{"num_hidden_layers": 16, "hidden_size": 384, "intermediate_size": 1024, "norm_eps": 1e-05, "positions": "rope", "qk_norm": true, "attn_scale": 0.126, "init_std_up": 0.0452, "init_std_down": 0.0452, "max_grad_norm": 1.0, "warmup_steps": 92, "max_seq_len": 512, "train_tokens": 265900000}
MLP neurons of a small language model. Each row is named by its layer, matrix (gate and up: input weights) and neuron, and shows model dimensions 176-239. Each number is 200 + 30 x the weight over its row's rms, rounded and kept within 0 to 999. A neuron's up and down rows have the sign that makes its largest values positive.
After each neuron's rows, "fires after" lists the tokens most often just before its 100 highest values on Wikipedia text that the model never trained on. A number after a token or word is its count.

L13.gate360,254,235,164,220,220,212,262,178,201,211,227,184,223,185,248,178,206,216,237,176,158,243,200,185,188,199,179,202,187,212,225,168,246,247,205,207,229,221,230,231,189,173,132,212,227,207,171,176,214,180,226,222,221,181,157,221,216,230,221,174,155,139,164,180
L13.up360,200,205,186,173,254,231,312,222,227,182,188,203,159,169,202,189,209,270,227,207,184,201,240,168,153,226,238,251,259,194,198,188,190,203,180,195,222,195,179,182,201,197,149,231,168,198,216,220,210,231,184,204,194,177,188,236,189,196,197,183,163,173,204,220
fires after: " " 77, " |" 4

L10.gate797,246,234,215,200,220,177,215,180,159,226,238,174,182,223,259,176,233,239,200,205,183,200,193,258,209,189,173,168,230,218,236,167,139,207,135,209,186,192,159,226,240,199,197,186,226,208,207,171,184,173,263,203,173,241,204,207,186,188,185,250,219,194,180,229
L10.up797,172,209,222,192,244,189,200,206,191,154,222,191,217,236,209,153,123,163,140,259,179,201,204,249,165,249,150,183,165,222,190,167,208,203,180,208,132,145,239,212,248,217,197,206,189,239,210,200,223,225,204,197,186,196,189,221,230,206,155,190,225,211,164,180
fires after: " " 41, " $" 7, " a" 5, "." 4, "," 4

L6.gate834,229,222,166,169,270,234,175,220,227,229,155,201,189,171,189,171,221,163,220,167,191,177,238,226,213,183,202,261,209,179,242,208,194,216,221,181,157,211,235,198,230,197,238,180,256,185,189,248,249,247,173,215,132,199,169,200,213,212,196,222,195,171,179,215
L6.up834,158,204,196,184,239,176,158,202,197,220,175,200,258,250,179,230,214,198,263,232,235,195,255,174,199,184,174,177,182,211,213,254,186,191,219,160,219,241,146,195,183,180,203,205,258,180,182,251,201,215,165,187,136,229,192,178,169,213,183,172,230,145,223,229
fires after: " " 51, "\n" 11, " He" 4, " =" 4

L2.gate245,208,179,199,216,192,202,197,284,177,188,165,231,177,221,187,224,163,249,212,214,183,227,269,224,200,203,155,201,249,161,149,227,180,175,198,227,191,189,203,151,222,207,220,196,190,191,188,173,178,203,196,202,196,191,196,213,181,238,193,211,200,171,218,225
L2.up245,211,207,233,174,174,220,147,205,238,171,188,187,182,208,163,218,209,200,213,219,211,231,192,251,211,187,210,211,225,189,189,171,224,166,226,293,222,216,171,233,265,209,233,188,144,218,194,235,229,178,217,230,175,215,194,179,222,250,253,172,123,232,190,210
fires after: " " 71, "\n" 6, "-" 5, " (" 4

L4.gate599,229,204,179,230,178,174,266,183,193,220,216,190,221,170,205,212,174,198,193,205,178,161,221,178,185,217,216,211,183,254,163,191,208,211,230,165,243,171,159,212,202,200,191,212,216,199,220,177,244,168,179,216,228,211,163,146,250,229,204,207,203,179,203,214
L4.up599,188,247,197,117,199,211,228,238,184,206,226,173,188,205,152,167,213,217,219,204,238,187,181,170,219,221,200,217,169,214,178,127,190,255,218,222,255,138,126,160,217,200,199,197,210,220,185,203,214,195,243,147,189,168,211,202,202,196,169,213,173,168,182,244
fires after: " " 88, "1" 4

L6.gate568,182,181,180,187,217,193,159,212,205,233,207,220,220,204,194,173,260,228,204,218,207,158,180,220,214,216,183,170,222,234,219,149,205,249,174,199,250,245,229,179,200,150,154,177,223,191,189,158,234,136,164,216,212,193,198,240,192,246,214,245,201,170,184,188
L6.up568,199,187,238,156,205,235,190,242,154,206,183,206,154,241,223,191,220,236,163,221,156,216,200,185,195,246,142,244,204,145,219,204,210,234,206,249,265,207,226,185,210,190,169,179,189,253,200,200,201,209,193,246,162,185,160,233,220,211,214,201,225,182,177,174
fires after: " in" 24, "In" 19, "1" 16, " In" 13, " " 7, " On" 5

L8.gate732,189,171,189,183,205,171,155,174,182,225,220,218,153,200,199,198,254,170,199,231,233,253,224,134,199,219,189,154,140,158,216,120,178,209,205,190,128,247,180,284,185,236,233,228,184,133,189,199,226,173,199,202,177,255,181,201,152,219,192,188,167,174,199,229
L8.up732,217,197,208,188,258,160,244,221,158,207,167,185,250,209,161,182,183,174,200,268,243,244,175,177,192,147,199,209,182,169,162,169,214,202,181,188,252,216,202,212,179,214,166,264,193,219,235,251,231,198,272,205,231,184,207,252,209,194,192,242,190,214,230,165
fires after: " \"" 19, "\n" 19, "-" 18, " (" 17, "." 4, "===" 4

L6.gate705,273,238,160,264,210,237,206,188,218,196,174,162,195,102,226,191,174,228,202,237,193,187,165,212,235,228,189,180,214,178,237,164,176,249,245,175,188,235,183,234,176,264,196,218,199,231,199,225,175,212,197,162,266,178,224,208,184,238,223,219,174,134,160,144
L6.up705,196,231,225,174,176,262,222,229,157,202,208,180,196,162,214,197,193,217,187,222,177,200,217,210,150,237,173,233,218,211,162,179,193,217,217,208,179,202,175,145,195,212,193,179,200,164,162,205,182,160,176,206,240,229,204,187,224,176,160,253,213,191,243,169
fires after: " " 71, "1" 12, "2" 7

L2.gate254,175,242,178,192,218,197,204,232,219,186,206,237,148,207,224,214,237,207,237,190,194,173,210,194,195,188,243,220,205,270,249,239,210,210,171,226,185,201,229,231,185,158,197,178,207,259,193,222,255,235,221,190,162,236,220,179,202,193,207,174,227,184,235,181
L2.up254,156,216,162,190,236,193,231,168,99,209,118,214,248,199,163,203,185,236,245,225,183,218,216,248,256,226,239,187,216,177,230,173,246,204,238,156,190,250,214,184,159,214,188,199,186,156,199,215,177,235,175,209,224,198,215,252,190,190,188,150,251,193,228,209
fires after: "\n" 61, " Kin" 4

L6.gate734,227,196,189,161,183,202,173,190,186,204,205,155,163,182,220,153,268,215,224,164,201,197,217,180,228,212,146,205,177,197,215,263,169,248,164,193,195,263,161,207,261,191,238,223,209,232,225,222,207,223,214,199,204,180,198,154,173,212,203,162,225,222,207,180
L6.up734,168,233,186,207,146,198,178,236,203,188,137,206,214,223,182,221,130,224,200,213,216,169,196,211,241,208,218,180,149,154,212,203,203,193,196,194,194,183,164,237,184,216,221,212,230,154,194,180,209,231,169,182,180,166,147,198,210,269,162,239,264,187,216,186
fires after: "\n" 51, " Team" 6, "==" 5, "7" 4

L8.gate169,195,158,216,188,245,200,211,134,229,230,205,173,180,209,213,183,231,214,186,181,198,155,204,168,235,211,173,154,192,156,212,164,188,244,190,246,173,170,159,152,246,226,265,180,168,229,185,206,147,150,244,207,183,232,195,199,179,204,193,202,187,237,179,183
L8.up169,242,210,171,194,150,209,212,242,197,188,209,151,186,159,224,197,170,160,183,178,245,187,225,173,228,229,210,190,187,160,200,220,189,211,134,156,190,223,204,171,208,185,210,172,230,254,239,194,157,181,150,195,200,165,223,199,230,306,217,208,240,153,211,248
fires after: "1" 87, "2" 8, " " 5

L2.gate809,173,161,208,185,172,258,190,204,219,237,201,223,273,173,188,213,194,223,251,152,220,204,229,216,212,205,153,190,233,186,208,180,148,171,185,162,234,140,165,150,155,204,191,206,135,237,210,170,170,230,171,140,186,233,168,229,190,197,264,197,225,223,194,227
L2.up809,206,163,191,180,158,203,158,190,205,234,213,167,234,178,152,216,202,147,253,157,224,233,217,214,177,129,179,139,224,254,233,210,208,231,237,192,172,194,198,216,235,231,220,239,110,209,162,190,202,168,203,191,185,222,191,246,177,179,178,175,132,265,198,225
fires after: " " 48, " micro" 10, " \"" 8, " (" 5, "\n" 5

L5.gate339,194,217,206,244,215,196,219,212,188,172,153,194,217,139,214,241,245,166,202,215,160,161,186,168,184,175,206,199,168,196,255,143,171,153,252,183,240,208,203,220,189,229,227,206,220,195,161,192,197,176,208,186,220,144,200,232,260,222,219,218,152,178,182,129
L5.up339,208,239,208,228,203,158,212,209,188,212,184,213,211,203,208,198,205,258,263,285,200,172,180,181,221,168,183,221,194,196,202,246,151,217,182,282,223,229,161,138,178,130,236,191,259,226,218,231,214,282,186,150,220,183,226,178,226,188,165,214,195,186,208,171
fires after: "1" 33, "\n" 30, " |" 4, "k" 4

L6.gate851,228,171,205,202,246,210,190,208,182,192,176,232,228,170,197,208,223,229,164,187,209,193,209,205,188,224,166,231,236,239,206,211,186,218,249,161,227,236,234,193,188,203,230,157,227,182,204,215,194,151,140,222,268,201,197,234,248,174,180,233,168,207,216,255
L6.up851,216,230,219,241,214,195,211,171,206,144,192,145,217,217,239,172,202,208,239,144,206,130,162,166,190,221,180,162,205,205,206,193,197,194,201,166,180,222,246,203,212,235,189,212,236,170,202,186,154,196,231,194,205,181,205,167,186,213,172,199,217,194,207,267
fires after: "\n" 19, "1" 16, "6" 8, " " 7, "5" 7, "3" 4

L4.gate404,200,169,202,195,162,193,211,192,194,215,209,231,202,162,193,156,229,203,220,201,201,193,235,187,213,201,219,171,185,136,195,190,210,252,198,209,183,207,194,221,204,205,207,176,198,172,192,190,167,177,185,181,220,269,178,182,242,232,227,239,170,216,207,191
L4.up404,243,255,193,263,194,230,166,191,176,195,237,211,251,184,207,186,209,161,229,159,216,200,199,230,200,154,156,201,215,163,221,180,206,211,191,159,172,206,203,207,177,217,190,217,266,176,174,160,213,181,223,235,198,239,183,200,242,268,194,188,198,172,271,234
fires after: "\n" 30, "1" 14, "0" 13, "8" 11, " of" 5, "2" 4

L6.gate35,148,213,169,173,203,195,198,183,163,175,197,205,169,144,207,255,217,215,236,171,188,165,162,210,171,190,157,175,143,215,245,207,171,263,162,237,218,187,193,221,207,190,176,190,202,163,186,132,200,198,145,215,219,179,234,157,202,219,201,125,209,229,214,215
L6.up35,175,266,135,118,159,134,162,166,187,188,183,205,219,207,227,203,152,181,200,195,248,200,183,210,168,173,204,218,165,143,222,248,174,153,146,223,181,173,193,237,219,187,202,210,175,176,186,198,240,201,214,193,187,145,151,222,217,228,193,191,169,179,204,159
fires after: "\n" 67, "==" 7, "o" 4

L5.gate478,203,185,234,189,231,191,153,189,230,210,185,170,182,228,211,203,158,163,233,212,196,244,185,165,200,204,260,164,181,197,280,183,204,159,182,144,192,188,189,188,183,208,185,226,257,206,214,185,273,165,184,235,212,215,195,209,213,207,203,212,114,155,215,174
L5.up478,202,200,198,207,227,220,172,189,220,210,204,224,187,179,176,170,174,207,231,250,224,194,134,217,154,185,210,242,201,149,167,210,205,218,197,236,158,180,243,244,227,200,194,192,164,208,216,244,234,239,192,162,209,180,200,221,278,179,174,192,207,214,200,213
fires after: "\n" 95, "1" 4

L6.gate890,194,218,149,188,178,218,214,178,167,236,178,188,187,200,199,185,225,189,215,174,253,215,152,231,180,225,231,180,182,290,235,118,238,240,208,224,128,228,131,175,169,161,147,208,205,249,227,196,203,170,235,160,223,215,255,211,220,198,177,177,158,191,210,168
L6.up890,181,185,204,207,222,141,206,227,231,215,239,179,220,152,204,153,154,186,217,195,192,204,242,193,172,144,233,217,224,220,196,266,185,212,178,234,191,157,236,217,226,230,174,221,218,211,216,253,229,264,220,211,218,187,250,234,237,232,219,144,247,204,215,169
fires after: "1" 26, "2" 17, "4" 8, "3" 6, "8" 6

L8.gate648,197,193,203,213,178,192,183,139,172,195,213,175,222,193,199,159,235,243,205,175,169,206,208,270,217,161,241,207,245,225,165,202,213,188,186,214,195,198,168,222,212,268,197,171,175,201,150,161,172,221,235,196,200,256,197,172,208,191,207,200,175,205,253,166
L8.up648,228,176,203,192,208,222,231,172,145,169,214,181,210,204,210,228,167,140,139,181,177,243,218,189,191,158,201,212,206,170,204,161,221,182,209,203,208,222,191,194,189,153,205,177,202,200,207,187,159,209,228,248,216,216,165,180,232,168,186,183,194,226,174,203
fires after: " " 60, "." 12, " Report" 7

L5.gate386,162,199,156,230,249,190,235,136,234,185,216,215,189,198,220,239,228,172,263,192,198,217,180,172,177,200,229,149,113,196,223,199,183,149,251,225,236,176,174,188,188,205,207,171,201,183,137,196,225,174,217,274,224,188,204,199,188,206,179,244,231,171,254,164
L5.up386,203,145,150,238,184,186,194,167,182,251,151,157,210,201,167,160,177,219,249,226,159,214,250,170,191,226,200,225,178,171,200,179,187,179,216,193,187,166,247,214,205,213,252,174,191,209,193,250,252,223,191,179,210,197,181,221,221,224,227,268,217,216,209,214
fires after: "\n" 24, "-" 19, "|" 9, "S" 8, "s" 6

L8.gate194,248,220,179,236,180,146,197,224,193,197,181,196,216,223,224,214,237,201,203,215,202,141,230,260,204,210,218,178,183,219,171,181,241,170,150,226,145,224,228,266,151,244,186,194,253,206,207,184,226,174,137,217,200,212,157,230,266,200,198,167,178,206,184,222
L8.up194,184,202,201,162,238,209,245,165,179,211,249,205,211,140,179,177,227,231,215,228,131,193,224,161,154,227,184,219,249,151,229,167,171,152,169,241,191,172,217,254,251,201,167,195,166,183,197,228,212,207,274,200,233,221,197,168,203,149,188,187,208,192,208,162
fires after: " " 49, ":" 11, "\n" 10, " (" 7, " Wi" 4